Weights of a small transformer language model: 11.7M parameters, 513M tokens.
MLP neurons of a small language model. Each row is named by its layer, matrix (down: output weights) and neuron, and shows model dimensions 0-95. Each number is 200 + 30 x the weight over its row's rms, rounded and kept within 0 to 999. A neuron's up and down rows have the sign that makes its largest values positive.
Before each neuron's rows, "raises" lists the tokens whose logits its output raises most directly, leaving later layers aside.

raises: "o", "e", "g.", "ez", "o,"
L7.down680,209,199,189,238,182,197,195,228,198,250,232,194,182,194,214,214,168,173,231,221,148,179,201,252,187,183,215,242,222,206,175,190,188,204,185,225,173,264,177,169,220,136,176,195,184,230,220,235,205,236,212,206,203,209,210,162,206,194,183,194,190,201,224,231,213,204,190,197,175,211,167,249,210,158,149,156,215,166,221,183,210,232,188,150,216,202,205,197,217,148,153,254,164,161,199,258

raises: "ly", "ly.", "ed", "ly,", "ess"
L4.down669,128,254,180,219,208,236,196,246,231,204,208,236,203,184,229,151,200,239,187,223,174,194,172,231,253,231,186,242,222,243,199,181,242,187,234,222,236,175,139,190,234,187,175,164,176,189,220,200,207,160,272,216,194,201,180,226,165,224,203,229,219,231,179,186,192,200,218,213,220,217,187,159,194,144,209,204,185,161,197,214,228,183,185,233,158,213,216,153,202,212,224,224,151,133,189,165

raises: "ers were", "ers", "ers of the", "er of the", "ers ("
L7.down502,197,260,248,213,192,203,222,185,246,188,229,144,234,263,150,196,194,205,246,216,172,195,159,209,196,223,208,179,186,203,183,189,178,184,203,194,145,163,220,155,181,162,182,202,185,254,185,172,180,196,198,202,251,218,183,193,159,240,226,192,233,214,190,177,171,160,239,152,179,208,182,188,167,197,195,182,228,203,208,207,184,184,252,206,229,271,239,235,174,233,212,207,192,196,218,199

raises: "ron", "ly", "ly.", "ly,", "ome"
L4.down700,167,261,227,199,175,171,243,200,213,210,194,182,210,193,167,203,192,211,201,213,158,169,219,217,241,107,245,171,184,178,232,251,161,229,204,195,221,233,214,275,214,194,178,216,172,215,245,181,176,174,218,249,263,205,202,279,202,211,219,205,156,184,184,232,177,175,163,200,252,219,181,184,250,223,250,172,191,195,216,187,184,193,172,168,200,204,258,160,140,228,159,189,169,117,230,213

raises: "ch", "ger", "ical", "ally", "isted"
L5.down637,230,211,150,218,183,209,189,221,179,213,183,182,215,198,191,195,205,176,234,208,226,236,183,193,222,241,233,182,228,226,153,239,219,198,196,210,191,206,167,186,169,170,195,251,256,193,232,158,277,226,231,190,194,226,219,221,251,172,215,219,211,206,239,150,209,257,210,222,214,198,176,209,246,195,202,181,229,224,191,167,208,220,172,201,219,155,152,189,224,211,197,214,195,207,199,196

raises: " to make", " to get", " to take", " to", " to find"
L7.down517,206,204,227,185,209,243,203,248,206,205,172,159,219,236,192,198,157,199,186,209,149,189,164,198,201,180,214,244,265,196,175,255,196,227,245,225,158,178,187,180,171,188,207,202,214,207,183,247,156,162,201,188,199,150,266,201,223,143,137,250,188,221,154,177,207,192,174,201,261,212,192,156,274,144,218,189,249,203,152,260,202,156,196,245,218,183,202,106,204,229,223,187,217,179,230,175

raises: "ing,", "ing of", "ing was", "ical", "ing at"
L3.down358,190,207,203,184,247,217,216,250,229,258,194,219,171,275,199,184,184,130,209,216,208,214,228,187,202,214,185,219,198,180,191,241,243,205,146,216,163,174,201,267,242,184,208,230,203,246,171,193,188,207,203,215,206,183,249,186,251,172,141,245,241,267,203,215,234,166,203,161,188,177,204,166,197,220,217,188,143,216,150,210,172,167,230,144,219,181,212,241,221,216,222,171,230,256,254,217

raises: "ued", "day", "our", "ours", "up"
L7.down429,208,221,259,191,246,182,152,188,187,199,210,206,215,248,264,201,185,174,196,207,237,214,162,148,194,160,141,149,203,250,205,195,200,163,243,220,195,189,192,236,205,224,140,158,199,257,126,173,259,169,211,195,203,142,167,165,187,206,211,207,185,152,229,226,226,240,166,173,171,193,156,179,209,158,187,191,227,216,269,272,218,201,189,267,203,173,225,201,196,209,168,237,217,177,168,183

raises: "ested", "ract", "iest", "ests", "est."
L4.down486,242,184,162,196,262,207,203,193,145,233,235,162,239,236,190,202,164,217,169,258,144,181,159,224,200,220,178,270,243,210,201,176,182,177,203,158,200,186,234,224,228,190,209,180,242,213,262,195,200,188,164,193,192,204,225,271,196,208,126,162,210,205,186,173,181,266,226,183,179,160,249,173,179,121,183,212,167,192,190,182,196,231,178,198,212,159,179,158,228,199,201,145,198,220,191,236

raises: "- K", "- Z", "- Y", "| N", "- B"
L7.down482,169,210,178,175,166,207,244,158,175,187,195,244,206,176,215,172,184,195,184,223,244,184,189,203,216,194,191,178,198,145,185,200,204,196,231,211,178,238,251,164,212,239,197,116,236,214,220,206,172,216,153,212,230,211,202,230,215,226,209,187,197,213,223,225,192,129,194,180,239,163,247,214,189,196,239,192,192,228,250,210,211,227,166,149,195,200,199,202,260,193,191,209,179,179,184,214

raises: "s\"", "s in", "s on", "s for", "s of"
L7.down520,242,252,172,169,148,158,218,186,221,185,220,223,172,200,221,255,183,250,215,290,214,208,198,256,221,191,177,233,195,193,206,213,206,216,253,192,166,133,201,180,204,239,204,190,216,187,141,231,205,207,220,219,197,201,244,212,228,178,174,198,168,173,225,201,236,166,207,242,131,175,172,289,189,189,124,200,180,193,218,217,193,222,200,212,201,223,202,216,261,186,234,208,192,182,171,162

raises: "ing to the", "ing to", "ing on", "anding", "ing in the"
L7.down601,184,175,203,174,175,159,146,156,198,217,168,227,197,188,211,192,235,224,242,210,269,234,222,209,193,181,216,165,242,176,230,195,149,216,233,231,163,209,214,221,181,126,226,170,173,228,199,224,222,193,200,193,191,132,238,161,222,201,222,212,155,196,110,217,237,185,194,195,149,185,215,197,176,197,150,179,221,206,245,179,212,232,186,235,243,220,201,210,197,208,237,212,198,202,238,189

raises: "ing (", "ing | ", "ing of", "ing.", "ing,"
L7.down465,185,264,196,216,192,177,232,188,207,171,205,156,200,153,168,225,253,185,215,245,128,161,182,154,180,185,191,252,161,171,198,176,250,207,209,242,169,207,216,174,236,218,215,198,204,208,167,159,136,241,176,234,181,177,212,215,233,237,167,249,199,242,154,194,226,173,241,222,230,165,145,236,194,234,151,209,204,188,190,198,184,252,202,189,212,238,195,248,221,178,136,203,208,182,205,182

raises: "iv", "ivity", "ches", "ura", "ched"
L5.down641,217,193,223,213,227,230,227,168,201,212,139,175,199,158,218,191,224,144,221,161,177,164,214,232,187,221,162,225,194,238,230,216,171,194,188,199,195,200,245,256,154,219,209,195,243,180,209,172,203,192,194,198,164,195,182,192,214,150,175,234,260,218,166,223,211,209,184,166,265,206,275,150,189,173,204,228,170,213,206,130,234,204,195,177,251,215,211,216,188,245,197,150,172,231,187,185